python train.py --n_layer=12 --d_model=320 --n_head=5 --n_kv_head=5 --norm="layernorm" --qk_norm=false --init="normal" --init_std_o=0.00585
MLP neurons of a small language model. Each row is named by its layer, matrix (up: input weights; down: output weights) and neuron, and shows model dimensions 16-143. Each number is 200 + 30 x the weight over its row's rms, rounded and kept within 0 to 999.
After each neuron's rows, "fires on" lists the tokens most often at its 100 highest values on Wikipedia text that the model never trained on. A number after a token or word is its count.

L7.up727,233,166,216,228,205,268,216,181,167,189,231,232,197,243,254,174,208,214,181,202,225,192,170,192,184,179,226,206,188,199,161,210,203,240,180,141,212,202,183,188,162,219,219,180,167,165,199,227,177,191,218,148,169,239,168,275,242,238,238,178,204,169,117,178,183,157,212,178,198,167,249,214,152,180,160,259,247,207,239,235,179,147,141,179,200,166,222,199,181,196,201,198,198,145,219,212,150,227,202,199,216,159,199,209,223,219,239,178,224,199,226,177,243,209,187,219,214,202,251,179,208,247,170,185,221,198,247,231
L7.down727,168,195,192,205,188,194,223,203,189,172,163,191,177,170,231,186,239,241,173,184,163,189,200,162,226,210,245,204,166,195,194,153,224,190,235,170,209,223,225,258,200,211,228,259,218,159,209,211,210,218,211,156,169,166,202,174,220,182,132,182,231,222,196,216,208,253,211,189,173,219,185,166,253,209,261,176,261,215,188,126,148,205,205,243,201,246,192,198,221,154,191,244,136,199,126,226,184,200,158,179,188,203,171,155,193,211,183,202,216,175,232,175,161,190,190,201,235,242,181,243,266,166,185,172,164,157,201,167
fires on: " of" 39, "," 18, "ed" 9, "|" 6, " |" 5, "0" 4

L5.up1387,208,194,113,241,195,187,177,188,164,201,280,245,109,187,221,233,206,190,215,218,193,190,186,218,173,210,208,190,206,174,168,255,177,170,219,224,201,195,191,183,150,183,216,141,183,193,223,218,179,183,208,166,174,238,236,257,157,195,220,209,230,196,185,148,175,221,191,201,248,206,234,240,198,178,155,187,218,165,216,212,179,242,237,174,227,130,189,172,198,178,172,199,206,173,203,208,195,200,145,183,254,199,213,247,207,178,172,210,196,243,234,132,190,209,194,203,186,238,247,176,211,174,215,172,217,196,236,204
L5.down1387,199,203,197,232,183,177,196,194,229,203,206,183,180,193,236,151,165,140,211,219,131,171,208,245,186,220,207,179,194,199,214,216,206,139,171,118,238,247,251,166,182,236,239,181,194,183,281,273,164,190,145,154,197,172,218,225,179,207,217,218,197,212,184,233,168,156,195,160,208,163,208,200,263,184,211,172,184,248,236,167,211,156,199,195,180,203,136,231,262,173,183,225,208,178,219,214,218,254,225,161,164,218,152,204,225,242,203,164,212,170,197,211,237,223,230,212,177,193,158,180,212,219,232,194,217,213,228,171
fires on: " " 52, " |" 15, ")" 8, "6" 5, "0" 4

L7.up881,195,251,249,227,201,206,223,180,233,212,192,174,207,200,232,187,198,261,241,265,189,180,209,238,178,151,241,218,154,203,162,191,202,170,186,184,191,156,197,258,217,192,137,207,187,189,229,196,166,207,259,211,236,195,240,200,165,190,200,204,140,226,198,190,183,200,164,168,169,204,200,164,180,170,154,199,206,198,167,201,255,190,191,210,258,228,172,136,178,195,201,224,176,225,185,186,169,230,158,213,151,213,183,178,208,205,202,167,215,230,219,196,168,179,168,235,192,222,218,187,177,163,190,219,229,152,192,158
L7.down881,248,137,168,229,156,145,245,233,204,187,210,162,212,187,216,169,212,182,195,238,268,220,207,192,151,217,236,209,200,233,240,194,210,195,170,233,160,249,183,171,215,204,205,174,161,238,159,199,231,215,181,270,254,201,164,144,197,223,192,203,182,158,203,194,196,199,191,181,168,228,174,167,233,199,136,187,192,225,212,260,193,179,180,195,155,207,212,221,237,215,184,160,208,222,183,212,170,159,142,189,205,210,195,244,242,212,183,204,185,208,210,239,182,206,218,246,180,194,269,171,163,155,167,222,179,211,250,190
fires on: ")," 22, "," 18, ")" 16, " a" 5

L4.up570,187,181,172,179,140,211,191,193,245,187,150,240,176,154,202,224,175,218,196,184,164,192,193,245,185,182,152,189,248,238,212,208,260,222,280,200,183,153,254,185,125,223,212,197,194,212,232,185,190,175,192,249,198,140,167,174,210,186,250,197,204,179,214,151,218,192,171,187,183,165,156,215,175,223,151,218,190,202,187,219,231,222,215,202,214,206,215,204,186,214,208,171,180,174,134,167,197,189,264,197,219,203,220,199,181,158,260,227,186,179,227,159,233,182,224,192,161,200,179,154,191,196,192,176,219,169,203,272
L4.down570,225,186,197,184,223,169,204,169,182,208,163,250,183,201,218,225,246,227,183,213,188,165,195,177,235,183,198,197,208,210,178,234,178,188,149,202,205,258,188,264,246,253,178,197,236,199,205,177,203,185,230,182,240,198,195,152,216,178,226,151,190,228,216,245,200,180,161,145,155,233,229,178,179,183,182,219,191,204,231,174,104,222,160,178,164,216,170,235,205,195,246,172,186,228,169,223,155,212,208,214,247,144,165,177,121,217,193,221,189,163,234,250,228,215,136,174,181,205,192,202,200,207,197,199,192,138,193,198
fires on: "===" 35, "-" 16, " (" 9, "====" 8, " of" 5, "id" 4

L4.up47,174,249,196,184,176,185,208,202,213,213,187,193,199,243,164,162,240,222,237,203,227,255,159,234,203,202,219,133,202,229,210,168,197,178,236,188,218,230,194,178,159,199,181,244,197,231,208,141,216,225,184,188,198,222,183,196,190,177,196,178,143,223,262,206,154,143,170,161,176,189,255,173,199,171,182,196,239,259,199,201,216,234,161,229,189,165,227,278,175,201,182,205,253,169,171,190,184,211,235,218,224,192,186,126,184,197,203,172,167,200,177,174,249,205,167,203,193,226,214,236,235,269,215,174,164,177,157,223
L4.down47,226,200,220,199,179,163,232,218,178,243,190,172,184,178,204,224,178,231,156,210,189,186,202,161,255,210,208,189,195,209,199,226,223,223,149,202,176,225,193,166,105,167,171,224,185,193,214,181,221,178,280,184,196,290,178,235,252,204,195,180,207,198,219,191,171,214,189,235,203,209,235,163,219,220,216,212,176,176,215,206,178,197,210,173,182,186,244,214,228,168,183,191,173,237,212,241,242,206,190,217,200,203,195,154,200,231,197,208,186,201,224,174,168,243,217,199,186,210,224,184,199,249,157,250,230,165,199,165
fires on: "\"" 35, "A" 21, "-" 5, "R" 5

L8.up960,223,204,223,215,199,191,207,152,181,217,213,216,146,252,266,170,211,160,208,172,211,167,178,180,198,152,226,232,228,132,229,119,228,188,223,202,239,221,280,193,238,192,242,162,171,217,173,199,161,205,195,206,245,184,200,212,251,173,256,199,246,192,162,176,178,215,178,213,202,172,152,170,195,186,208,134,209,173,191,187,164,170,198,196,228,178,253,198,200,212,207,193,156,195,191,170,202,217,174,222,161,243,220,233,171,204,174,187,187,206,249,144,190,241,141,189,195,214,211,192,167,237,213,181,228,188,206,188
L8.down960,215,171,159,148,228,199,207,157,209,178,196,134,226,214,236,134,218,210,223,172,221,147,188,210,200,196,192,159,255,182,164,211,170,186,215,226,181,187,186,190,238,162,184,261,199,227,159,203,186,219,192,207,191,182,200,232,235,169,198,154,242,245,172,171,184,219,131,215,216,196,188,228,202,272,239,187,153,192,159,150,215,201,211,206,172,178,196,231,222,141,198,188,219,216,240,173,179,204,214,189,215,245,248,184,138,216,219,201,251,213,192,224,183,245,237,170,193,220,204,240,163,170,178,192,223,193,135,209
fires on: "8" 16, "7" 15, "9" 13, "un" 10, "5" 9, " some" 7

L7.up913,139,172,176,194,248,239,199,210,179,236,228,178,202,161,240,169,214,212,172,190,264,213,233,224,179,202,208,182,228,232,233,162,254,237,217,162,159,208,190,198,178,208,169,222,205,201,220,155,208,160,214,211,240,203,179,201,164,252,160,218,193,212,204,240,218,231,213,279,135,177,198,226,186,155,202,134,229,213,202,170,177,184,140,158,193,246,293,243,206,181,190,207,146,174,159,192,239,188,124,257,160,229,182,190,179,226,163,197,181,189,146,194,253,168,208,196,189,216,210,211,214,230,190,225,188,176,199,197
L7.down913,186,134,211,212,210,192,202,248,220,218,174,221,202,220,185,206,75,191,254,174,182,169,206,179,208,175,204,231,193,164,121,214,160,189,233,202,194,262,191,192,204,174,188,175,206,161,192,222,179,239,204,189,166,173,205,255,165,196,201,210,205,142,189,240,175,152,211,211,232,221,196,191,231,190,256,215,213,203,209,184,209,179,169,218,219,178,147,251,243,209,167,207,203,196,178,187,221,255,226,217,221,192,230,175,249,224,186,178,171,187,194,197,192,147,192,162,189,200,182,162,159,198,188,205,214,190,219,229
fires on: ";" 43, " when" 20, " and" 19, "," 15

L7.up516,168,221,157,156,187,210,186,183,228,215,255,220,239,192,198,249,190,242,211,207,196,195,204,180,184,213,241,193,221,214,210,182,202,194,250,210,203,195,183,188,198,196,227,234,153,212,179,219,230,217,155,241,191,146,245,206,230,196,201,111,137,252,186,205,204,199,156,217,200,173,191,196,166,220,147,228,239,191,195,209,175,200,220,189,213,171,217,204,226,206,179,176,216,210,209,158,157,242,211,162,254,226,211,184,165,171,216,202,198,193,193,158,195,122,223,187,198,220,151,196,163,247,146,155,133,206,212,203
L7.down516,180,256,194,255,150,163,193,215,226,239,258,193,179,177,217,192,302,228,167,127,193,192,270,213,152,215,209,191,219,175,198,218,188,166,222,188,187,188,171,225,228,204,208,152,174,261,176,198,211,192,220,215,197,216,223,197,178,222,181,187,184,210,237,180,252,203,152,203,171,182,257,242,188,196,233,230,188,231,174,225,241,178,200,163,197,229,202,175,250,200,199,164,152,203,185,169,223,259,157,207,168,166,230,231,187,212,178,236,160,222,201,204,216,246,179,179,267,205,213,208,168,226,211,182,192,222,210,187
fires on: "," 26, "-" 17, " " 9, "e" 7, " (" 4

L7.up976,210,232,132,149,205,182,210,212,243,295,209,244,181,176,214,235,183,203,175,217,141,170,201,196,227,217,190,221,215,244,157,201,207,175,184,210,197,196,198,205,192,212,263,212,219,199,229,244,232,219,201,165,259,208,216,188,139,224,179,200,186,237,196,168,185,211,130,167,164,188,190,224,195,237,183,191,254,176,151,201,196,211,217,196,123,217,162,182,242,178,250,205,136,217,166,189,193,213,232,274,202,187,165,194,237,213,219,193,197,132,136,226,186,239,217,181,174,187,124,199,194,204,197,105,204,212,189,221
L7.down976,196,205,258,206,249,203,222,224,170,180,153,197,197,243,256,205,244,250,240,207,174,167,157,178,206,231,170,199,205,226,165,166,157,217,201,218,212,191,149,240,208,185,215,211,170,173,172,182,222,232,199,246,233,190,156,176,139,203,160,232,200,202,250,184,166,239,171,269,209,165,191,133,206,226,169,192,197,195,195,258,191,228,196,223,198,186,234,181,223,216,216,178,209,185,194,210,174,225,182,175,187,134,214,182,151,209,185,130,185,213,202,183,258,270,226,154,251,203,191,186,193,255,186,164,169,241,208,202
fires on: "\n" 38, " /" 14, " " 7, " |" 7, " on" 4

L7.up526,262,130,233,198,198,189,193,198,274,205,217,229,199,207,209,175,199,178,214,189,267,236,260,210,177,213,216,193,208,179,149,214,271,158,231,227,235,191,143,247,205,202,153,184,214,231,204,166,222,185,179,186,196,229,194,138,207,189,200,167,174,247,180,162,187,208,203,226,187,215,239,203,228,239,165,233,199,153,237,207,153,161,231,226,218,177,246,189,141,268,192,235,239,186,168,201,206,226,194,182,239,203,185,228,205,180,182,148,210,218,223,174,176,265,156,257,187,150,194,244,186,224,185,219,179,210,202,215
L7.down526,154,240,223,189,165,178,230,170,145,207,167,194,187,240,179,167,169,189,193,179,236,176,211,204,201,154,237,179,177,166,234,243,247,205,210,161,193,188,199,249,169,231,296,196,200,198,202,176,209,210,195,226,220,202,183,269,187,197,191,179,189,216,134,205,180,222,207,229,203,190,234,220,224,198,239,198,226,229,225,195,141,208,194,186,176,129,182,177,216,178,189,225,220,199,245,179,153,170,239,214,239,235,189,192,182,165,215,205,250,157,162,246,234,246,174,162,248,192,195,155,186,191,197,199,225,239,159,158
fires on: "e" 18, "s" 15, " this" 11, " This" 11, "i" 5

L8.up231,245,223,190,199,216,155,215,187,229,194,174,203,141,212,183,185,212,165,205,237,245,175,199,214,177,162,276,239,195,217,139,238,258,183,195,212,221,207,145,246,202,224,207,212,164,210,204,233,171,228,193,149,210,247,228,181,155,156,176,191,170,207,168,195,237,198,206,206,187,213,221,255,172,239,228,247,234,175,201,221,200,224,205,190,222,170,237,189,160,173,240,194,249,209,202,130,188,216,231,202,189,191,194,231,179,252,192,162,218,212,182,194,236,183,193,228,197,186,175,198,217,156,162,163,239,213,200,215
L8.down231,242,214,213,186,188,159,219,244,255,247,220,199,222,210,164,150,176,261,214,205,222,215,188,231,202,244,132,241,264,151,218,201,204,143,235,219,172,216,237,173,227,198,224,212,204,180,230,167,234,180,141,199,195,172,225,211,221,227,200,208,193,157,129,141,175,265,197,201,158,209,185,171,217,250,110,202,216,239,217,192,245,260,195,216,189,204,193,204,218,205,163,204,230,235,207,160,179,224,152,218,209,222,209,165,150,180,166,234,170,230,153,209,160,165,225,189,218,205,177,190,223,235,167,238,199,221,151,187
fires on: "e" 42, "s" 17, " H" 8, "t" 5

L8.up410,212,203,223,149,209,205,250,170,200,167,262,178,208,197,232,182,172,184,253,225,251,226,231,220,186,258,182,195,167,178,161,169,236,208,208,238,182,193,230,141,182,200,218,174,172,197,227,156,236,195,216,208,237,146,203,224,232,161,172,236,223,201,200,202,207,156,231,189,214,237,243,216,172,174,180,154,176,203,155,185,204,166,194,195,194,232,210,218,138,268,179,175,217,184,216,200,250,190,218,201,213,187,187,220,130,158,228,181,170,197,229,172,138,251,189,206,189,165,175,136,254,173,251,192,200,201,195,204
L8.down410,180,155,197,170,175,229,144,191,196,217,207,262,215,219,174,211,204,211,221,159,231,247,218,209,147,265,214,192,202,150,189,221,194,186,192,264,227,199,240,268,177,207,241,174,219,183,193,160,208,190,149,196,165,207,185,207,214,204,157,167,232,216,241,201,121,218,221,226,272,222,183,190,201,213,171,206,235,190,240,234,145,224,206,168,178,211,241,184,201,168,227,176,216,185,221,203,199,183,200,167,238,199,196,207,158,190,194,184,267,209,181,195,196,207,200,259,185,221,227,205,201,256,221,179,187,223,150,198
fires on: "s" 41, " in" 12, " of" 5, "In" 4, "ing" 4, " In" 4

L4.up1577,239,226,185,203,152,165,208,248,202,150,208,220,148,213,163,206,208,207,236,179,194,152,176,239,207,208,174,194,204,199,198,199,217,181,237,267,216,173,219,220,214,188,210,228,182,219,190,186,220,236,205,221,237,175,204,171,196,179,226,178,214,256,223,175,185,197,148,213,186,193,240,225,171,175,170,189,227,197,235,159,210,276,194,231,208,206,195,222,193,242,213,178,184,148,155,189,170,204,209,148,254,168,218,163,212,155,219,240,169,230,172,184,204,152,214,176,194,254,173,240,260,234,206,202,173,175,146,211
L4.down1577,228,245,201,231,167,234,206,186,151,199,263,227,183,219,195,187,233,216,213,183,225,222,211,229,166,238,222,198,215,225,207,202,211,187,191,134,174,237,164,194,206,181,195,230,138,158,220,191,215,222,210,213,232,199,225,225,167,203,198,201,236,162,215,206,246,177,170,154,191,226,181,167,224,180,237,193,192,232,199,189,219,207,161,146,135,174,200,197,213,203,210,197,242,251,195,276,196,218,236,208,153,228,226,224,218,253,163,155,197,194,179,146,203,235,202,191,206,197,184,198,221,251,204,191,185,193,231,196
fires on: "-" 55

L5.up1110,154,165,208,145,190,197,268,214,153,160,321,208,206,241,211,188,167,208,208,184,300,162,216,187,216,211,241,236,217,219,169,192,236,258,169,235,157,185,212,134,201,281,242,187,180,193,152,197,183,195,162,199,217,155,209,192,218,212,197,170,216,213,221,176,207,230,261,220,214,234,173,197,214,238,213,262,201,185,175,225,256,186,176,179,178,183,212,216,209,179,189,204,183,216,185,170,200,207,211,203,204,220,242,154,209,170,176,216,218,201,202,191,184,179,234,240,221,235,142,149,218,193,242,230,168,176,196,161
L5.down1110,221,156,189,233,158,234,213,219,216,194,175,228,163,169,238,206,184,199,259,146,179,226,164,183,143,195,191,194,236,190,210,222,227,258,206,204,214,228,207,229,173,197,191,161,241,180,218,183,191,189,185,217,178,220,177,162,193,142,230,192,197,186,202,218,207,126,220,208,171,197,212,218,232,188,167,189,175,243,190,222,196,149,239,267,215,202,208,198,202,219,158,227,194,193,213,233,227,161,186,188,189,210,195,183,182,192,210,201,243,262,170,173,190,148,195,179,201,186,244,221,169,242,263,161,236,214,237,186
fires on: "s" 34, " of" 29, "er" 10, "ung" 4

L7.up1266,186,197,192,162,187,155,244,231,225,262,231,203,182,209,257,126,219,191,201,253,193,193,187,178,178,173,256,207,197,188,198,139,152,141,215,184,202,195,196,221,216,232,194,169,165,233,227,226,235,189,179,172,262,203,194,187,241,189,194,197,230,247,184,225,231,202,97,256,241,196,201,197,216,181,200,193,184,253,221,187,212,171,236,204,221,235,191,181,212,157,222,150,169,155,153,170,186,226,205,218,232,238,158,192,176,167,237,221,212,159,276,139,207,194,248,216,224,170,219,227,160,219,212,201,194,214,229,249
L7.down1266,215,188,255,150,234,209,205,178,160,216,246,175,175,193,188,204,215,194,131,177,181,216,175,258,224,208,185,200,161,240,238,197,176,199,250,219,202,178,230,227,220,216,169,239,225,147,139,212,230,183,228,171,232,149,239,153,250,206,186,159,205,207,197,132,155,184,233,166,184,205,246,198,204,240,238,201,221,196,205,163,146,210,173,226,180,215,150,195,201,137,158,217,211,241,236,198,204,211,207,219,193,200,253,195,216,185,166,137,202,179,193,171,172,166,198,233,231,111,185,125,167,203,175,234,183,190,169,200
fires on: " " 71, "1" 6, "9" 4, "5" 4

L4.up1043,234,175,172,196,168,195,232,126,168,208,172,177,189,189,183,210,227,209,227,217,208,232,224,215,177,244,160,196,194,171,187,155,208,160,273,231,166,208,195,167,174,164,219,199,269,206,192,227,218,227,205,211,214,211,160,215,134,202,262,214,196,282,219,182,243,167,150,172,184,227,237,214,207,220,242,186,200,237,192,210,200,185,263,205,224,240,173,206,177,206,153,235,241,189,228,172,181,211,197,183,210,235,213,234,210,157,201,227,219,246,199,169,187,180,195,213,184,234,144,201,190,250,177,235,146,226,176,215
L4.down1043,181,222,192,209,227,199,216,175,184,175,227,229,240,158,155,157,170,228,197,232,205,180,232,153,233,207,211,230,135,180,198,231,252,196,158,144,152,240,201,190,238,224,174,182,107,236,208,228,244,148,211,215,217,239,201,206,201,247,181,226,148,176,214,166,203,194,195,196,213,184,191,180,164,263,267,161,203,198,214,214,208,163,186,141,155,161,189,203,144,253,205,230,242,184,175,183,230,205,185,222,197,186,143,235,189,209,202,217,208,206,153,192,129,188,185,182,228,214,186,257,220,184,206,189,186,199,234,230
fires on: "-" 56, "/" 13, "0" 12, " (" 5, " " 4

L8.up605,190,223,272,221,184,235,192,237,209,187,208,127,147,193,194,219,147,234,202,175,220,244,282,209,185,222,206,190,153,192,164,207,185,198,209,185,168,185,236,174,239,249,184,170,174,196,235,175,153,198,218,194,209,205,243,212,205,176,139,230,205,197,239,212,163,244,248,204,154,250,201,251,247,208,203,214,187,211,235,194,205,224,200,203,205,191,189,269,118,182,223,206,161,234,153,198,236,182,207,209,199,190,186,192,186,213,222,191,188,229,225,179,171,235,206,215,185,187,140,152,276,158,205,252,214,205,200,210
L8.down605,185,175,190,141,210,210,208,252,182,198,222,227,187,216,215,201,112,210,211,190,198,194,182,186,177,201,155,191,220,205,176,254,208,191,186,214,195,226,239,218,180,234,205,203,198,181,182,189,172,182,183,167,140,195,172,198,194,179,209,159,163,192,263,229,191,212,212,229,269,232,166,176,227,247,166,164,213,225,232,129,214,216,181,234,187,184,194,247,141,233,228,203,215,176,216,185,263,180,218,222,162,215,244,228,220,197,242,233,228,193,199,157,194,225,222,203,175,188,210,151,228,239,207,168,201,244,155,180
fires on: " of" 61, "s" 15, "ing" 11, " during" 5

L5.up1541,249,175,174,216,191,189,264,163,203,213,208,195,168,127,190,185,183,260,197,203,184,239,248,242,207,210,170,231,183,193,194,222,236,203,153,182,178,192,210,212,183,187,232,191,210,214,226,183,201,217,203,269,258,191,175,251,160,212,233,232,214,226,201,196,199,148,254,197,198,216,214,212,226,219,243,241,229,211,100,179,232,210,252,209,182,231,183,213,164,211,188,169,183,232,204,231,127,152,186,200,214,182,160,221,152,167,184,240,233,183,203,182,191,251,178,188,143,195,212,211,202,215,224,169,206,196,191,235
L5.down1541,229,132,240,160,262,253,175,167,242,237,185,241,154,210,167,214,183,154,244,210,183,216,154,131,242,223,194,230,175,133,196,172,217,140,259,205,189,210,172,223,185,227,182,189,214,184,265,178,187,186,201,217,204,224,170,182,219,167,229,211,156,165,222,211,211,209,250,192,185,191,215,210,199,164,190,191,156,195,248,236,214,161,188,189,224,183,230,215,219,183,206,248,233,239,190,197,197,133,228,199,183,198,231,212,246,176,214,212,199,207,169,173,179,219,189,193,178,202,171,204,174,174,194,142,209,239,194,272
fires on: "s" 23, "er" 17, "ing" 10, "0" 8, " " 6

L7.up72,197,201,159,221,242,260,170,168,188,261,148,211,178,196,172,217,242,179,165,184,255,218,203,182,233,191,231,240,190,176,225,222,128,212,270,206,199,197,225,179,174,186,221,231,181,205,229,191,181,131,192,221,205,168,183,218,277,207,134,206,232,177,208,182,166,196,246,226,190,204,238,176,189,230,194,203,187,172,198,190,165,205,213,224,243,175,204,181,201,194,183,218,151,193,190,232,201,226,179,165,211,205,190,174,200,164,188,241,244,224,195,163,174,217,201,181,164,148,165,171,224,220,241,163,198,229,204,322
L7.down72,216,225,266,170,224,196,272,265,210,157,187,230,189,193,205,260,148,194,268,178,201,218,235,183,198,165,159,169,229,200,260,217,196,230,211,159,190,238,233,126,158,222,184,169,203,234,210,191,169,237,153,207,156,174,208,197,176,224,227,174,181,219,190,178,177,209,194,210,246,255,176,227,204,227,233,203,174,188,242,151,199,171,211,207,155,228,237,187,194,201,198,238,229,162,207,211,212,191,204,181,163,193,191,220,184,256,259,220,198,193,217,181,154,175,234,136,140,204,193,149,235,187,205,147,183,223,179,140
fires on: " in" 78, " by" 10

L5.up420,217,157,168,289,155,188,225,212,197,175,160,216,250,202,204,196,223,222,202,200,218,193,243,188,204,181,188,192,176,236,161,251,180,162,214,180,176,177,250,236,142,209,190,243,159,176,231,196,161,178,178,200,213,151,173,208,209,187,200,198,204,200,225,223,205,174,185,207,172,197,192,172,220,183,220,196,221,206,193,197,213,179,175,191,184,230,201,178,215,135,205,195,183,162,181,214,247,179,144,184,208,166,216,206,220,207,157,256,196,179,224,206,195,222,215,191,233,174,226,145,229,244,236,204,229,245,251,250
L5.down420,182,141,196,219,164,168,198,189,254,210,244,208,219,213,211,200,150,169,305,220,174,192,211,264,215,155,182,163,220,260,210,205,197,123,162,206,177,220,208,180,170,196,147,162,139,247,199,185,211,218,228,193,180,184,224,163,200,171,224,159,166,208,226,204,227,198,192,215,249,197,198,143,228,166,214,238,193,210,217,200,220,222,171,154,173,197,161,201,206,180,223,237,145,208,189,219,220,221,224,193,195,195,179,148,161,204,213,238,223,213,182,226,213,223,215,174,156,225,167,199,173,260,227,156,228,211,190,186
fires on: " of" 44, " between" 19, " in" 8, "===" 6, " by" 6

L8.up1403,244,191,204,199,253,189,229,195,218,232,205,248,196,177,234,198,185,216,170,202,134,224,198,215,225,191,221,186,192,217,146,215,265,177,206,248,252,161,231,206,167,206,212,134,255,227,208,292,189,234,232,191,192,166,202,197,158,233,162,196,223,204,176,208,214,201,156,192,179,227,221,223,108,242,176,161,173,185,169,215,191,200,197,167,158,188,234,242,199,200,216,161,207,239,176,231,209,212,182,192,235,194,223,205,209,188,250,146,267,204,189,229,218,179,173,209,180,215,170,150,181,221,218,217,211,155,239,205
L8.down1403,220,206,206,208,183,220,176,200,217,226,202,164,212,219,189,192,191,191,223,184,229,184,191,191,240,255,207,160,195,274,166,183,150,218,223,236,196,194,233,194,190,199,176,232,125,218,197,207,208,181,202,173,232,252,224,165,173,193,205,263,194,172,289,222,184,233,159,228,211,212,167,247,207,186,202,214,218,208,241,236,237,203,231,221,226,222,199,182,192,203,130,169,179,165,189,157,262,209,184,201,173,179,240,206,220,175,192,235,234,165,228,237,221,219,213,191,204,125,207,158,187,216,227,235,229,226,204,205
fires on: " " 37, "-" 8, "On" 6, " I" 6, " in" 4, "\n" 4

L7.up1442,143,200,225,223,155,168,234,192,211,218,167,165,185,190,183,219,160,178,217,239,206,196,216,153,167,203,193,236,180,194,201,249,175,186,188,238,248,162,239,198,212,259,236,202,150,178,187,224,149,221,245,186,211,162,179,173,229,218,207,203,199,185,264,181,238,213,203,194,182,246,209,230,110,181,211,222,195,220,249,169,222,216,165,174,158,225,193,219,160,211,201,228,203,167,191,194,174,177,200,189,252,146,198,174,199,228,190,241,211,205,253,125,256,218,229,216,158,195,170,148,259,203,247,206,214,212,204,224
L7.down1442,195,197,149,205,174,223,177,228,169,219,187,216,179,186,158,213,52,218,162,181,163,207,201,216,223,193,183,131,192,205,221,277,200,140,196,199,253,245,206,178,167,235,204,220,221,224,223,168,182,172,174,232,227,233,210,248,207,176,197,197,182,231,227,177,176,196,209,208,236,227,219,169,197,215,207,184,205,212,242,205,212,147,197,190,162,273,184,235,175,193,231,262,178,244,188,237,237,182,169,215,218,198,123,195,188,198,167,224,248,212,173,237,235,191,224,205,185,182,198,136,236,268,181,178,172,223,161,153
fires on: " |" 39, "." 18, " by" 15, " and" 7, " of" 5

L7.up25,179,234,186,193,223,180,228,198,188,216,177,243,204,204,233,222,176,180,178,196,203,187,255,150,225,223,199,199,189,215,197,197,203,232,230,153,203,175,267,171,165,159,215,221,220,206,180,189,196,197,193,166,172,193,160,156,218,213,193,199,144,157,148,193,212,229,231,233,161,208,265,175,215,266,202,184,162,198,244,191,157,161,177,237,217,234,203,182,179,203,146,156,164,180,214,157,210,194,162,223,159,197,198,170,160,196,185,190,193,140,175,195,237,207,152,145,223,179,192,179,185,192,202,222,190,168,137,246
L7.down25,203,154,179,256,263,180,235,205,208,244,160,220,208,193,181,227,207,192,248,194,208,211,189,202,168,231,227,236,175,146,137,228,218,151,198,171,133,196,260,206,230,188,208,222,199,179,232,204,164,228,166,211,172,180,187,268,179,190,203,211,178,173,158,184,245,208,252,230,217,221,187,183,215,210,158,185,188,237,158,183,194,173,202,169,247,106,171,169,224,171,176,203,218,175,176,199,233,168,201,195,166,189,179,196,162,237,154,222,185,179,193,183,232,174,228,236,242,188,294,157,203,141,216,200,183,200,179,197
fires on: "," 73, "\"" 13, ";" 12

L8.up720,202,251,156,232,202,190,223,192,220,228,249,219,154,246,178,220,251,199,200,237,219,170,215,195,171,234,206,206,212,167,160,201,199,167,219,223,178,204,193,206,185,206,126,203,205,192,194,264,182,140,197,292,189,243,161,174,113,224,182,176,224,223,174,154,229,217,234,173,236,193,216,218,195,219,171,206,243,210,163,206,171,208,226,160,219,196,205,203,181,200,211,231,181,155,225,234,182,216,236,171,175,222,192,160,195,169,164,148,192,251,221,258,189,198,183,226,179,215,192,235,186,183,203,176,192,207,201,181
L8.down720,224,205,170,217,181,186,204,191,165,261,194,154,212,152,208,200,171,186,264,195,246,205,188,219,187,182,218,152,194,218,172,216,226,230,200,169,199,196,190,177,163,173,226,175,220,233,203,231,187,224,185,160,239,196,223,126,173,217,243,243,210,219,163,201,243,215,153,222,193,156,180,142,231,154,232,183,191,197,121,179,156,201,202,187,162,220,170,167,182,190,177,215,206,183,217,153,224,205,212,246,189,168,256,245,220,193,211,167,187,209,251,197,206,198,207,181,278,194,172,219,249,209,172,184,133,265,161,236
fires on: " " 72, "r" 11, ")" 6

L7.up578,224,251,180,190,210,258,253,143,248,185,95,216,196,197,237,173,180,150,236,201,189,194,181,155,248,254,216,217,238,160,199,195,196,130,205,197,221,192,210,232,188,212,204,242,228,169,161,129,257,266,217,196,195,226,174,208,189,215,197,201,139,177,222,247,176,151,206,198,178,176,240,196,191,195,235,195,206,194,193,223,200,183,245,229,221,190,198,194,175,265,197,149,200,157,148,207,165,140,166,193,115,199,192,239,165,223,179,170,154,206,211,206,191,166,141,194,177,193,239,139,252,190,200,178,222,142,184,230
L7.down578,155,193,191,211,180,177,191,180,229,190,241,184,198,196,258,183,250,217,228,252,256,218,183,222,178,236,230,202,229,255,162,220,190,176,207,183,160,212,237,227,239,228,247,143,221,217,220,241,187,194,225,207,237,203,201,190,235,190,215,204,177,181,233,227,190,186,167,158,231,229,142,149,186,227,192,160,153,180,240,181,135,181,198,218,188,177,245,200,196,218,187,265,187,192,168,218,258,190,169,149,187,229,229,192,196,154,139,218,166,189,176,213,266,139,203,228,154,177,205,214,156,202,225,221,153,246,204,202
fires on: "," 20, ")," 12, "r" 9, "p" 7, "0" 6, "\"" 5